MLP neurons of a small language model. Each row is named by its layer, matrix (gate and up: input weights) and neuron, and shows model dimensions 0-191. Each number is 500 + 25 x the weight over its row's rms, rounded and kept within 0 to 999. Numbers have three digits each. A neuron's up and down rows have the sign that makes its largest values positive.
Before each neuron's rows, "fires on" lists the tokens most often at its 100 highest values on Wikipedia text that the model never trained on; "fires in" lists the words (lower case) most often at its 100 highest values on Wikipedia text that the model never trained on. A number after a token or word is its count.

fires on: " to" 27, " of" 11, "s" 9, "u" 8, " by" 6, "ng" 5
fires in: "to" 27, "of" 11, "oglu" 8, "by" 6
L7.gate449:451521509536507515498479489453507492500492488464466465480546515521507490533522516465549465499547493518492469501464526493520532511486512460549488505468534502523490500480489511485466493466517497509528507525544495497499545527482488548489508479489519520501500480512516557469497483509520479544468548500487498515523553511485471506483515514452506486514515504492506512521487523486493518532483490467492510517517494480519504527540490545536513497507502495496485481528529441571496500521451516475483497545554537511499480486495488536528517518474518498512509529552555492545494531535531499512
L7.up449:448521484520488482518512543482501491489536494523461482498514493563500519488487502496494520488493497503483524466496519530516482466466494432479493542530542479533508541515550527521508477462494505517508531507504531551485483524489470492532506488520506473510528475473509526515525474516493525466497479507465535521475503509540514456474498518515453487508482510455541507431462500494554502483505511514505470525515480514517478496486450441490491508509491503468459499475535507499516559494537501481500467497487531504520550488477500523508459522492501550511487485540494510512485496505454511466

fires on: " the" 53, " its" 5, " some" 4
fires in: "the" 53, "its" 5, "some" 4
L7.gate368:466477519526500535509471485525523476500511506489510504513456500530515490482449506471514495455464496494508528541501475487481445510509499513499488523505473470505506489507454533465551548497465477514511509521462489518469507533468488494473501504515503507480512461516515444516440525492511509495545495481549513503459504504484480429475526534497473533514535496507521483545516489531457491449477480539518477507497514544496511476493520500477489510469474469497533539485476510512544477484552465528516504504451520477521509531493451521492503510560476525474493487484495521506516508490489525496
L7.up368:517447500533489492507529515511517524494509461493485485501484540488541520475496511503494509536542500484524534510528531516469506515483501471474516503519511487507476523483478530539481452514491541519489502530482504474527521487504492498482466479533495518478450537498523500479490508458472515540512551516530461560474444482478515471498502460515481493475512532502500486518475454486521506499445533552509502480512501505500528541490489489495424535460495530543482498526491451462524504501521457486490507509487508513500512566481502459477493459504525522503486494474516525472500555515521490519

fires on: " by" 53, " of" 12, " to" 10, " been" 9, " was" 5, " from" 4
fires in: "by" 53, "of" 12, "to" 10, "been" 9, "was" 5, "from" 4
L8.gate461:488523519511513495524524537488521523498559533491469482490500464505498507497461518483517522501526501431508546535494516487491533511533531490496451496485486520508502495501544485501517484509505528490460496519485520435474494502510506507507475484484490506470529506527512455465485517512477516496490509495476504506522566470550447517497495473490480498441480503526519531477489523538528482490507509506482476473502488462504512469506500514533467485504515466475429497490531515549529541522514474468546503532493499513535456467497428519514482488510536535512523466507491497495483529528463484517
L8.up461:471529530483505458511520500459516505524489501522490507478462474479467473550490511484466463521522479450478515509512505480451519523459546539460523504510552494490466469523453514502507493484492499507496467470516516530498507524489495475476504504523524536516524527506525482509553493521514550468480494455492512509472506510524466550518485452497508452513493488509453475494485543521538491492512458490507476492454521483478493484500497452464507480470521505468541494497464470507511507496474512494508515510535505488463521470475496527549475529535489532490516506455492492444510535534481506517

fires on: " as" 20, " at" 12, " of" 11, " the" 11, "s" 8, " in" 8
fires in: "as" 20, "at" 12, "of" 11, "the" 11, "in" 10, "s" 8
L8.gate286:538554473540550497553466510496542463510521501531542520478481490530490508508534517513493465469468505471507519493507510496508491507459528499512461468513479507513522487506484485454515499494490507506507503534464520468501511478493482525528464489503468534534508529520503512438492513492439467493494502482524468506472525479524487489539448503485491501472496512515482469486511516524492491490466536481456471515514493478471513487498528494534465488480484502518469509540470467538509470538484487483518438484463496518473476503474557534530558530511491511526464476475517494457500501518540510489
L8.up286:526495463507520531532473514483481503503527500504513493504469522524481527510519540519525517467509491488474486525498479485495491535462527505506471474492496520510520470502483512487519492462445511549494502469443500520439522462495506461543430508524499520503529524520523518463487532508472525517441477500532498481519543480480478537523475509485520489516470524522508520510520538480469534434504546502467505464511551518487473536488483516474522497486465495483510468503478510535479483546499491481448494502447486522482481518485500531483475484529509515492454467455503492490490507480479521497

fires on: " of" 38, " the" 12, "ing" 10, " for" 9, "por" 4, " in" 4
fires in: "of" 38, "the" 12, "for" 9, "supporting" 6, "contemporary" 4, "in" 4
L7.gate220:493518488524453506539521510474508481501505543506507498542519478496526501512470514464510511502470521493530469507521542488467506501487495499474471515481515457481465495511464500477510500508512524482470507524498534473551503504519490516503494541438503551539503515501489503542471461491481486526515485481468499502431499535463496464518465534515456492524470475481499493540499513467459496454506476511497504509503489504482513506501504501506523553443496517519475461491497476504509502526496520461478444491494506462464451545483528485489560509520488572480535509537499520499464474486490500485
L7.up220:488532504482526493501479526479497481458518494470511511503534514466523515522515537510514532526510527468517510536536482456526487517431474467450511506504484497561485509510493489493488501442541467502474507503494480517519509505472488492501473533475528493478480463514490521538514487496488469498466506455502489477496499415512490481458470490489487495489497509502494521520511552501532484523520568511524511451471541465480523499519487487500479462539453499522504450528488493517490505487456509523484488496499520489508485542486526513461551495546489530513506469505534492497511485532495453516

fires on: " from" 53, " of" 46
fires in: "from" 53, "of" 46
L9.gate40:432468523489492455481505497489480505488527435526501476482504501538515508505493481494445531484510510516462484479503491506477438500523508492448488484501523468536487474504496483498485496493494504479545453461483480501513471475484473470484544550460539532541524499515490520509517543487531508476505463466550480500519495491492491494523498478484466514493473487527477486482478510470488520524493490510494520478454504517511458531449508462505503529475520458473473544478530478497495486507510465490452469510445491514490542500483516478475479488502504548519511515460511508491494504533501522440
L9.up40:461501486535474529488538529467520533489483453509491500420488499549496492505471486475523471482465514501485507477479536480521539501495513506501493459493476468502478485521508499498438504468514462490489527467468526450514518450508488540475500476475506560514456489556529517484469554502524498513533509499518544493492465504525444529488471506468504511484474513558488460501501502488488470505512521475490518489507510510474510502514459486479510518477489499498469543543513497498505552490464521516481488503505506484493488544494479497496481565510529489486524499494511515468533501492457524502

fires on: " not" 28, " No" 9, " Year" 6, " Rat" 5, " Votes" 5
fires in: "not" 25, "no" 9, "year" 7, "rating" 5, "votes" 5
L12.gate98:487526505483483521497482480482482522518494461525502525463501479498553499524482479479509527529486459499441503519528467498476499474477520493511509530477487467444491490484466480555529492519503453511463475528483529526486493484520496553519494494547512530483486498485488471525506515470478510464538497477499505466493486498483461509500484543507504553497507473543521457549498506475519489457464442468463478523497435496518465468523490472514464481513510484486524500465526501455511486470508508486478491511557456491497492496519507530513492549472494551478495498483504513493489525518489500544
L12.up98:439505530520530484470512529534537473507479470495488514473574483500532522460531506480514469521453498481490518506525505527486545516499488498532475481491544499521452524518504508480481535537526515501494508453508496532506485505513427485502528527451503486521471476537516475465500503525542502505457506489514522529482477487475494477524497515475535506514491512490455550474490495488509502490498478479508508459514504445481476481523516490485497492543549500434477501506496541521516522469501495541486537484495495521490471502484530536505487443490463519520494506493465529479508479494494470528

fires on: " for" 26, "w" 15, " at" 8, "em" 7, " to" 7
fires in: "for" 26, "at" 8, "to" 7, "condemned" 6, "from" 5, "wrote" 4
L7.gate361:547474509531530484470477537476509442504513476472541501503501509549461551500478536510481515458485515496468527516512528488507499523527493508453484487494546499511511514542507468501500492473482448511505481528458507495551462481503519507463515476511509473495491514486530482519502461516522501512531531520506478493487492482516500499444520528492494515520492524452502530545486468525527439537523516472493490510477530472546546518493501470516507491507521506511484508512503517531487509474518504494533480506514521424509498527484493531545526480518562510486522544497494496534517483503444471496
L7.up361:512551490530500488457484518544479484520512528511501515471482465505535441526457529525488494489520512473504541471503462516490497518472533442520514451498471475535459491480503497462522488487509496494522558485484493469511490494549497493552468505527511486494458490498474457543533477509468494483513475472485509504533505531498515474476515477487475490493526512514506506539494509444499523478469489470489515560513473513519498519521498492543496499493502490456497520492505464487484523493519503448507495463456498476503527510498493512486487462484512497547527556496477498508500429509480550523

fires on: " the" 52, " of" 10, " two" 5, " his" 4
fires in: "the" 52, "of" 10, "two" 5, "his" 4
L7.gate458:478500444495540545450473483488474483486490449469499527495515548489510504476564523506470523490509510486519523469493517506502506477497516530496466495519454504534511483502507508467500474493486523525501506502511508515482452516508481496504478514473541518491506496536485529505489491517538496556496506536489539466530483521502488490574474479473502552491544487510511538524487543563475515472467538527490513514509480496503471504501470476485514496502484508465510520524516472485474531525492477552530553489445481516514480549509488512471490472509507482509520491513533497528454486534510490548
L7.up458:482485494531526515476511500503508505492472528514512494490493486482509469538490529456512524500491513500484538524486484465536466529443487487479538496458476502506544481470492510480527598505455529470438488489461521502533516511497515494487482435481491516467486468478504491490500492505491490493474527529490465513480562500534501468503443512478487522498515513531482468517497526517525531450477483477530484477498494512521489517515505551494483532491496496534522449466514515480519491472483484495487507503516477487501502519483494501497477431520447510449479472449488523526482483496511498505

fires on: " to" 87, "ed" 7
fires in: "to" 87
L4.gate211:499522514512521486471483503455525489518522531466425500479472498515529501508490493564510445458524545511505481526585502472496500515485467460513486510501477471491500533492538487478511493471510487529510521521526523465492496508516510523486474515523539477469455490480492514487451500519510470477540537525497523491511463540505486506490504468538513515494436510503466478520511510540503492496492477493459464493475510517520480450479512519474509500455466476491488468488510534466499497452530511511484460517491488493525510516476525515517483501494539510531493525507485483457472485523493446529
L4.up211:504531493498461482497496525406497498508493428500482471517529477524527494503486484506528498477548529503522511440539534490541454479483481461516502450505455498530499486504520489488480487482504462500506481502496518476479535506495486470479510504494502482501486509500512490501529524515512493527479476504522474499541539516526465541512506476488472503463470532502540495503519539467484512487515498518502488519530495483521476474493479518454468492519508502475439498535526474537496571486521514501507515505524550559518472478464519520481468487510519497485516529503474483464474455482491512535

fires on: " and" 41, " to" 24
fires in: "and" 41, "to" 24
L12.gate126:458477504505503512475493507495505474508492480532502551458503502515491542481521493513490518514477534478481527522495539478490551499503493466470459493510498507489501493535509506490447549480467471512501530502500481462509503518491513515468468487550479540519502539488540502476543490515492486500489513481508489513503470570499465479460527554477487488457495507506536458477461454548480513467522492517469507431516538541502527447500478472531490518475517520453498510488472498494523483519526535491511526531498447478492526482504531526483503529535520512464525472485512490467483487501488508483
L12.up126:518505470477460474506492509473497482490500535447509503509521500485529516493489484506529503507473417489540509516505475533472472495471566509556519475492500518575468513490500521491441484511490498500492502484518527513457553511502478482566531502532495454457487474459488495529512477507508471451519480482507473495503493494502479546504512492514518472536471511498513448505522533471516504533486531515476508487511463500488493519461539503490557502495514539514494511492484502554528491508501478496512497474524520519483522492500460505477524483515481507531480557503498505530452473497484493502

fires on: " The" 27, " of" 18, " the" 11, "ra" 8, " for" 5
fires in: "the" 34, "of" 18, "portrait" 8, "for" 5
L8.gate350:464472491500513532514498493478476463468490532461515458525543520464532513488478479502520521558485496504467490481457488479534507511456512514467528505522482514505484524519508491504540457513511525491499504472507468467539448545500482483484482533474497541460502516506532538514500470500504514464518469522486510467536483505471428489507475475536493496487508509529521483502484495537488503487504506503533526512507527492514471500477503541510499516506536511508484539482487484463480459552470488460484538540437467453488512533506481491482479491512525500477542456491529518493503501518459465475
L8.up350:481487470534503460491457491517456485492525532482485469546546479457452519494479538480530509475499509498541496529502472474497523510497504500494508548486482504470476526508534495519508470505447555466524516507559478528516477497514509497523485446468506466507500526468510506487518521465488526523508537522506492523459508510512513483517522505491491500512515513489535492533469510498501460482470472474527491476547465491512482493495481484544494481506509536506511498519517493480502507448532497517544462477481476465490553513494490523436517538489530516511503508496457479529504491500421474477

fires on: " of" 16, " life" 12, " to" 9, " where" 8, " on" 5, " after" 5
fires in: "of" 16, "life" 12, "to" 9, "where" 8, "on" 5, "after" 5
L4.gate481:452514452477500490547488482494479471455515524469518531547493502485490473504491489470509476514513500500486496525489546480505487472543514513484490494531489533475489516482495489507487531484520495519509536488461485509499475535484475520508477480447479533507533481483476535512517442518463465528514469463478496521505503478521492455531508485490460496493510455503504500469433538514511532475468545501480489492514475503539461488466487538512531519446508459494485493513475533502547541499451516522499526541479507502511468551511497502441483484514503531515529483507470515457491511475516475515
L4.up481:476478543501516496468475476478511488518496471502483488496525489496453499516539519482505436490508494530469516495464521466481504516531464483510494449470536533437466475524478490477512570519499506484522514509510532489507488532511539506525529476460516525538465467490499513502505522515485516503458545530468434506445476473527513486481530471521478482421513495482497500544517485482502484522494504497481470533541479500513494503481477546496501520515519513527515480501479491508526481525477522510520479518453509509502512484536473486533501515469532465509483506486521513524519456476510453494

fires on: " the" 19, " of" 19, " that" 14, " each" 9, " to" 8, " called" 7
fires in: "the" 19, "of" 19, "that" 14, "each" 9, "called" 7, "to" 7
L9.gate395:491477508481552488524499520467538494493509469509499494541462466492483497521498465504538516483503539526494508489486453485536487485518503527467495475457494538497546514523499514457512514490493508514524442522460460485454502492560536499496484468538509528498482501531479467475511524506525478484556502488510504512536496507516492486516471443508438493535506505520451554508455504547508496539489554522493503446516496483496490510484501479518484508509474531501503474525523501499500502491489492497496464506492455486502500498498494537486524466500471496480569489481483490536503552535493501549
L9.up395:490513473502497577497521490484466433512508508501496504490509517484533476513499484507506516503501417491447512492524499430505506437472520517510530506489490528492506496502506463480562506492478506548471495517485531482513505549459537543533537488495510499488498471512512486518473481570481528490535498470529516517484492496535524506497488511487503523491515496530495532502493538541513516465465525442501510478511473507504528441516486500477494529493469500494489541534517498503493517530483537488456491507524521492495512502490490470466521484514535496487545512494517477545475507530495489527

fires on: " from" 70, "s" 12, "d" 4
fires in: "from" 70, "rated" 4
L4.gate440:480509471513491464490497473471517471504495511461486513528442460466522500539513528510502516508492517448488502498491485468507478497485512498438485502493509527548475514500490490512523542506518500493500526461433508515488471479467491495491492471463491522511528518460491502505494472488497515468511473499450543506498502492505530511498491462484483509495510483506518451514463485498483495478508478501479529493463503448543489497457569465492489519541506467508472526518509509520473503529552487543535471537470537502462487542480482477486504483508522540451514536522474485469519459498437500521
L4.up440:488503537472515495494491493485524498488492491500486491478459463486473498502509532508448540493477527532496493519490471482423454484494509469526500504532516490459517478532473465518494471467513500471511473535511528496509480503530528478504493532483475551549433496489491470521498524532470497496494517473504544488549555497501521534483485506451505511474526536501539484478466502501491504486547480517470509487523473483495500481489490466514492530517497485522463532530478550497481497484513514550516537486520504509439501505480456561485516532517507478490542524495532508506490501476540538495

fires on: " of" 47, " in" 11, " on" 9, " who" 5, "ography" 5, " that" 4
fires in: "of" 47, "in" 11, "on" 9, "who" 5, "filmography" 5, "that" 4
L9.gate221:505537542541456506475507433468539482486507523499491531525521540489487519503562493513482506492474502502512538506481516461483479452482509474479493482470473509463478505481511521479480522489523468494475501549497529494506502502531489488483477541479512517506487482508466458503435483544500448536493482447511454501515479523483467522471464496512559526477498515497486501514474495501502523503480478509465494544521480514525531443515474530528509506524485497477432530484502492487529507490521513508463495503479473471517526507494528490500520484551521477532557501485535487480521517520513501502
L9.up221:486499473507486459506454486500495484493479495513526491483459474489470510485534500497538488472501542510458513509497545524459496534529435501473515453506537487478491493511503495516496508491463505469473563510488507528478462516498544483489481481447472550519473524541517525486505507512481482498555479524519476494507501520460535484506482551472509474496534500521502525487448464471511537520458511468480468475508519507445516502518483523490516516519509463533463498476491515511475504502511496522497480509518492495536464506499498489479499439510501462520484572501444498519494505511485532535

fires on: " the" 35, " at" 15, " his" 12, " its" 9, "s" 7, " their" 4
fires in: "the" 35, "at" 14, "his" 12, "its" 9, "s" 7, "their" 4
L10.gate42:448518503476553546531521520462534503507488516469523485482475496571511480508496538528516481461545495520545533488502489444552507482526492532507519531492475486472454503494551484555499544459482467504486502505477493492502487481491523499489486507456494472482509500521517445499473479492458510502494480514497529505527492466487467515499497521533486444497514484482471479480517528519521495472495521495471505494516504502440493528513471497514499510507488523464501491469477472537536519531520462490518461477543458499492474540497471508537484481520470530476496497485511510534509519495530457493
L10.up42:507501490507501506511485471484495520511500506543511492469462451528509482480506460520539462476512495509480459492508531459515530539494473511483474513506518503507500497472546517498441497503509528555472514505518469487496451490488500530524451498489480489503497523501546489547513499535531532528498512522494488485506537508505477499462526529517510527534487511537512499541487531516515502472516518492483512512515551495479419519452497507454501509504544484536488515523525503505492424473507496517482474528498484548533516460503528499512454474548524527521487499499485478517446482473471527496

fires on: " of" 59, "s" 16, " as" 12, "r" 6, "er" 5
fires in: "of" 59, "as" 12, "wider" 4
L6.gate63:516481519486553446485488508526521501485492520517493480478479458527530508501535463485532503493478522518483524518496476492520509529501496482437531529481484498505527501533512458500514498499459537469486523496460490475492542459513522500489504472509475520475470457508512487490514518484466509497474506536464535477514501498544521495475504499465520516510518454514478533505503513535474495475510490472478446422509529512499550476457504494494487461459495459528475508534483513531504513509504467522529520496438501531486441467536471481463483517483483505537504499490528519498469512492556504490
L6.up63:506477504482539509538534474483532497499495491486512505497501515502509501521501482511497525504461548515430493475518522499470480525508446583516505528506534503456562513520470487506482555499463513508520476498475478514485511551522472476532535499452481484551492464499492464476507502512520492484510495464507534506516531476530522511487499524517504466532498531492465526474481498483529487483490520512496509510541532506475484471499539496534495509534471492513489468514534507477455488468489500541514476430510515538477480504490527498491470498558499541482503478515539506466528483524489476519

fires on: " to" 37, " of" 20, " in" 17, " into" 12
fires in: "to" 37, "of" 20, "in" 18, "into" 12
L6.gate232:526488527488499516491488518508499479485518490511496526505485501501508510530533505497499508497517489520519523469494483488535492539500501493474529542458439485443482479540462534494457541487484504484512501518482510496491495503498524524540503537464521507505535513548515464457516492511514455465498476522480484500465496500501506473475496477519499451492476486536491524508514505536468525475492550519466499500523528484473511537502530495514492461502507561489509499491527486482479505487486457541512456472450467481557504517490502483479452461513478528539510586464556461482475504504503508524
L6.up232:523565504514488565521505441540542470518474498475508528498489506548509513523524503473500527482511496534518497520476456494482457495516483510545556511485496499494493476507496492487474540533466476524519457492492517493476514495481491515491539535529514481504453530514505481424541491494499485478445489507526450471502475439494494522505504485544512499488480488519477526489538545489487472457465522522506497493478514479517476472578492496496493484508484544461485526518531516461516483520501502494462483463510509499482516508466518496506493487493494502500480507494543486488506543505494492525

fires on: " on" 64, " in" 17, " of" 9, " the" 5
fires in: "on" 64, "in" 17, "of" 9, "the" 5
L10.gate455:509501500506502484479518497483504461492514515509469520463532459543483517547522512517517538492510518452485536513471504440525454545507524481502483512499542529493473497526518505504487538470457526521512495475529536547495503485494549523465513528500521475488484469524481469483461491497522478478484460459484512487503480482492442484517468506474525525513522540492516455500514498519515455455518508454499492523515518479483512469494531544519529512490472519512496506468536495505545504520559489528471489431464522528493471462469505512518495549485503481507490517499504510469527509472513504484
L10.up455:476505483507508507489479505534533524471515474485498510535482486446476516530492542478505510542496488520466508486496487452490504455528491497498490498467529497510482508554495502487515543510549463529532451516511508515511491531495498465517512556472488486536480524445457469500489522537490474524501528474508494521517524529504473457501488468495505448500501508498479514507428484499488521516495545516491506479467482498481495469576522501464537469543535486538482488516501535509513539503543472524514496489463498506468510486474529516493512524501481514536530531493546502532513466524523477481

fires on: " of" 49, " from" 28, " for" 5
fires in: "of" 49, "from" 28, "for" 5
L5.gate268:502492506534436488502517500450478460541519483463501502478505505507556459518521525500505500528505517514490516491506525525513515511465503532502502510532476513461521505499541524474509496514486515491501450539521528492503470498484496481529476506528518520514528538514482506514466503516508484524512525487522473537517491545499470508538468522521487544552532481497478509467537483479515505461483501517473505489536526480519467473501487482476496523523508503535518547529506475489494532477531519468479465491479443533528491555491443483503519495483531489520505531517504491429500537461441468468
L5.up268:496500483515552505522511546457533528506528456517521552533530520531502498477514498512493552470487478480505507490490534514504462502520510518460485465484507475475486489489529537479551461481484490539522510490524493543505487497503500540529471531482576472527529506469479475545526479501504513508465479517535550539487521516480481510492447551510506527539488517477483512554514512457516464487478480500511545465489511509500494485490493515470535502501503524508497522521495496464496523461489506519501461479530498509505537562477474519487496488500503474451476524495491465501496488522467490478

fires on: " of" 61, " the" 21, " to" 4, " or" 4
fires in: "of" 61, "the" 21, "to" 4
L8.gate376:503478550468495531515492485476506476491481520544492511472510491505534472490511485468542543487475523497488539538509500494505472501501509464569464548463482494499482524516488504479449544494485498530494462457494478467499502505492512501495483533462552508502489460489533516524477528514515468465531519506516505530484511501533493501469486482489496556491482499540480490500480508553519525475528495498485459457464510507527529487478504499525492488508533521520502513468534456491525466509472535547506486499469497510510501514471444484490529509478442485468501466454522454501474531488528463496
L8.up376:502480554523536474519497479507483475524497497483537520497503474469540483502541525481472481501505447452504459496518509493459498494539479534506525519495502554500472554511496511528501477472458484532512506451486509426474502461535472464508469531498536496506503474500474528484529521466472461488490506486518503516481484512490458526456473507514505552506485484537494492513535539496506492496505519525510496517502493477503512491521526513456540469483500513489495455476477535554472526523513470498455494513519519530455540503483498503514477445473531477474512526522494504501549522497502484499

fires on: " of" 27, " the" 22, " at" 17, " near" 10, " above" 5, " on" 4
fires in: "of" 27, "the" 22, "at" 17, "near" 10, "above" 5, "on" 4
L8.gate232:538509524508532451507480492501499531516500486474489492514465464514459466483513480506503489514499480527447556512508540498505526514490516469475478487502498534451482531486509549475543502500496535524483523505515501520521487480511489489492492500483558499491550497535467501514492478524522451507486483490514510516490519556484488456510536453465474483486513518493484503511504524486489475500505516487481524543484496481521517509527498530541479465495473501476465512499465507567518479511561460516482549532500463523526496471481515495467518519508427551514514531504465498525508509458500530531
L8.up232:519487495494491472515493479525504503452526515521460477484502479554494506503495503535512506455483479490467543476500509525489511512488487496496493432537524522507504488505508444479542522481502550532479497496470509494447493500506512457510491537495530502526496484521429544537510489472501457476530481526499495472507499564480499471495515446506497458515487515530450477524514508470505496490508520499466484515438521462527532506515536547525511459456527523468521529513515492497509498503524468481495508480519501555494504463525527489536522528491467487483496500495474482510483461501538522487

fires on: " of" 71, "s" 4, " for" 4, "rm" 4
fires in: "of" 71, "for" 4, "mathrm" 4
L6.gate407:469479517492545465496522550498500458482484511508472540512490499466517520493507485498497535508534498534513552464474511512475507492510472482508533515526490487467493530510458504520524486511502512468495562530482524490522454499498472507528458511465471497502486506454469491529510490478504484481485545533493533464486493537501502493489513450500512513500476457482543487466482499508492539510539534510533469527497491466494543546513504467491523484503514504494502500503530501446504490485547426506514463508507554468507505511552485539519540487500524488437534500498488466482489546490510511509
L6.up407:483546478484536438545476502497508508536491503487513521527512488532484536497459533493515513460472516574505531504492508495509486520489546491538465490478530520551505468506472534473559509500459516466513526480470439502510515495557501513493494507484506524468475489473536518508497544502476517493462529519468482489468482515521500490546499494477522532496529485513547490524523545505505471500516510514540482486462487528480485507516522481528459487506461505459499530488509519554491508529505510489503507512515477522495510511454497515464526476482527509437496513468475478516520513495479493468

fires on: " the" 37, " of" 12, " first" 7, " is" 5
fires in: "the" 37, "of" 12, "first" 7, "is" 5
L8.gate348:491512481491527506485500476504496485476522499469488505481484528513500511508533473541511496541496495480485508503475528545561493542482518487472518516479485504460473481475513583526513502498490519536488485475464458536515540483480505503524539478508505493507482541476482520494550457499537527545523505541484486501481471538479469504507536503505500525546536494502491504508490531511509539473477501469506496503503554499506494506493522510483551510449463524500551475505487521497516472477541457508485543469491465487535537525517511472507526487480524467504474501534570518513528508494491464531
L8.up348:504520482494518453486493491473525505491488519483538485531498489453516479504529480543548492495539488540498504510455473472559530518458516569533515495518496508495489496490561547516493543497493527488511499504480499553517554524456506525497492463505562467471523510470500533501458506514512481503472535512466452517483514501517495486495508491518501477528522518497540516522492531514478519521479489542488485501493477542505457498493533493507499498531518513479494489504456507473485487503479512532481498493486506496505508456509471529494521484593474505502488500514515513502467509500523433524

fires on: " of" 48, " in" 9, " that" 6, " he" 6, " for" 5
fires in: "of" 48, "in" 8, "that" 6, "for" 5, "he" 4
L8.gate97:469472484496489502512496459495494501464521510519578521483515513481522499534515499532518494504461459514517498496521488502534508497531534517469506485510496485509503498508519489499550473477497493537479525536510517507529476526431512496491509469478530498503536515499510452473497477499510464510515496442450459488503513509483430492483518548484483551474524469497469527474467514499494508504459476497474468495521506483556530472525457511486527460532472473480518515479473485536473462484500509512496540471509546524467456491495498488500498482535474454510544480508484513529497510548513505483
L8.up97:479542491570499456514524489536496514445526515487509460486527505522517516532512456482566483505469517487476495479497515468526494493543461458465507460482502509490483476482534459508482503512498456488482491533522561506471493491493514473522490482435457531512514482519496484525489540536499483484520523482459487521484459498530469483497481514478475527484485501524501522494557496489530468558512486467489495500505449530520490504489495501498488475466462478507489563504499477498477527490524471519496526480497483497525536507495510499509518484486520493469517501480452505516550540530498514500

fires on: " the" 86
fires in: "the" 89
L10.gate497:484496470514472491487493440468481511512513499540458520535488497524497458566516499529501524459461499463518494471502494475533495504489532500487480470493508535502539518475512534509496516548471495521500450497498542509501513521496515485474502500529571470484533498477490528496449498443508475530517490494452506497490532524479515453516484483521497544475514498493514466501514507517546540489496487498487502499535503544487517479467478549532488511477475515475449513450499500518495500513493463529515518492551511505512478539492482531466495486498485542529522490523488522543474479536508494548
L10.up497:465520491496500544476494489509473490502495508473500505461506512514482503473533497508449534470508473514491462478443532463532486463510519464430460520481494490470485485521516514443555484493484459512502507531493502488507483533481510481491500531527522491519529503526466524460501502532468439508503500486534503484479467484469450477510500508489518507468470478543542505527499515501452555486516522496524513475465519498475518442504502504492496467551514500484492546468524465481490557500500492510542545500506517493453499492494478479505520509525480485518539469521505498486519465501494529507

fires on: " of" 27, " as" 20, " 30" 6, "rou" 5
fires in: "of" 27, "as" 20, "30" 6, "throughout" 4
L7.gate71:483530523469496493518500498470532523467549513519518499515491491542477511515451457476495459488530514487492509522519486472495514497487483550521512515465455475528552480522497476480489482512493528488511505464512487451502553450529530459502460500479462493445506522542485482476489514493524537489485444500512487471524516504498521492462475520462477528487474506495479510497487553516492504480466474471440492452489550493467512465518497516468521519469491482480515509497482536526533504475561512498475511511505537456509511495501508473485497525491480531514463478487553487489526518509518498507
L7.up71:459505521510507556528487511521471465480496488510517477499477541497498533510475466529499487489471484492463550499507517488494501523548460525501446486498496544528479492502496502533460455466489506484486518548518504553525476544466484500498469476491488468510525500495492496532537498509525540486506490505512466498490445519461508517495508482463493502476495492457472554504503472489532464524526486486495469511519414485467509495499478505539498497509533507512483494462508457521503507504522522516476514465523518500484530501513511550449520508491536510496505474468462540487445546504499483480

fires on: "s" 18, " of" 14, " two" 10, " party" 8, " band" 5
fires in: "s" 18, "of" 14, "two" 10, "party" 8, "band" 5
L6.gate289:474469467510561522507451491556484525459499498517501500468503479553538480474537519523481479470526503504503513494523469472505509467559473498497507501503485502507527491495533484496460488488510506499504547475526476498516489508509534502481452493454490539502537483524535503506474501476484488545492543529520506479540495528523464471532491503488506471515532534462492523506452509562490514498493526525497524487484515517501472455497477465511494501493514492486465497529474468510542486475533480492508502502493501533480467472459480507487447501540529478555476484518525504529446514484533518463
L6.up289:480543519460499544473514501530497489469474503528532477506513488520507531534527467492480524447475525522506486508503531485508488500542512478452492521463425520460542508519511503489525472484520513502473461513490544490508503486466527488478532531480500501467505474561484508511497508545510489480495478460501509508501512490508499455475502526494461534448511505504507550502497513499523481502460551512533503513501504509499470492546508490460493481521458498488512529493513509491475498526500488531516527505519547542487463487481508513523464476542525487488498453508485507469499580522522503555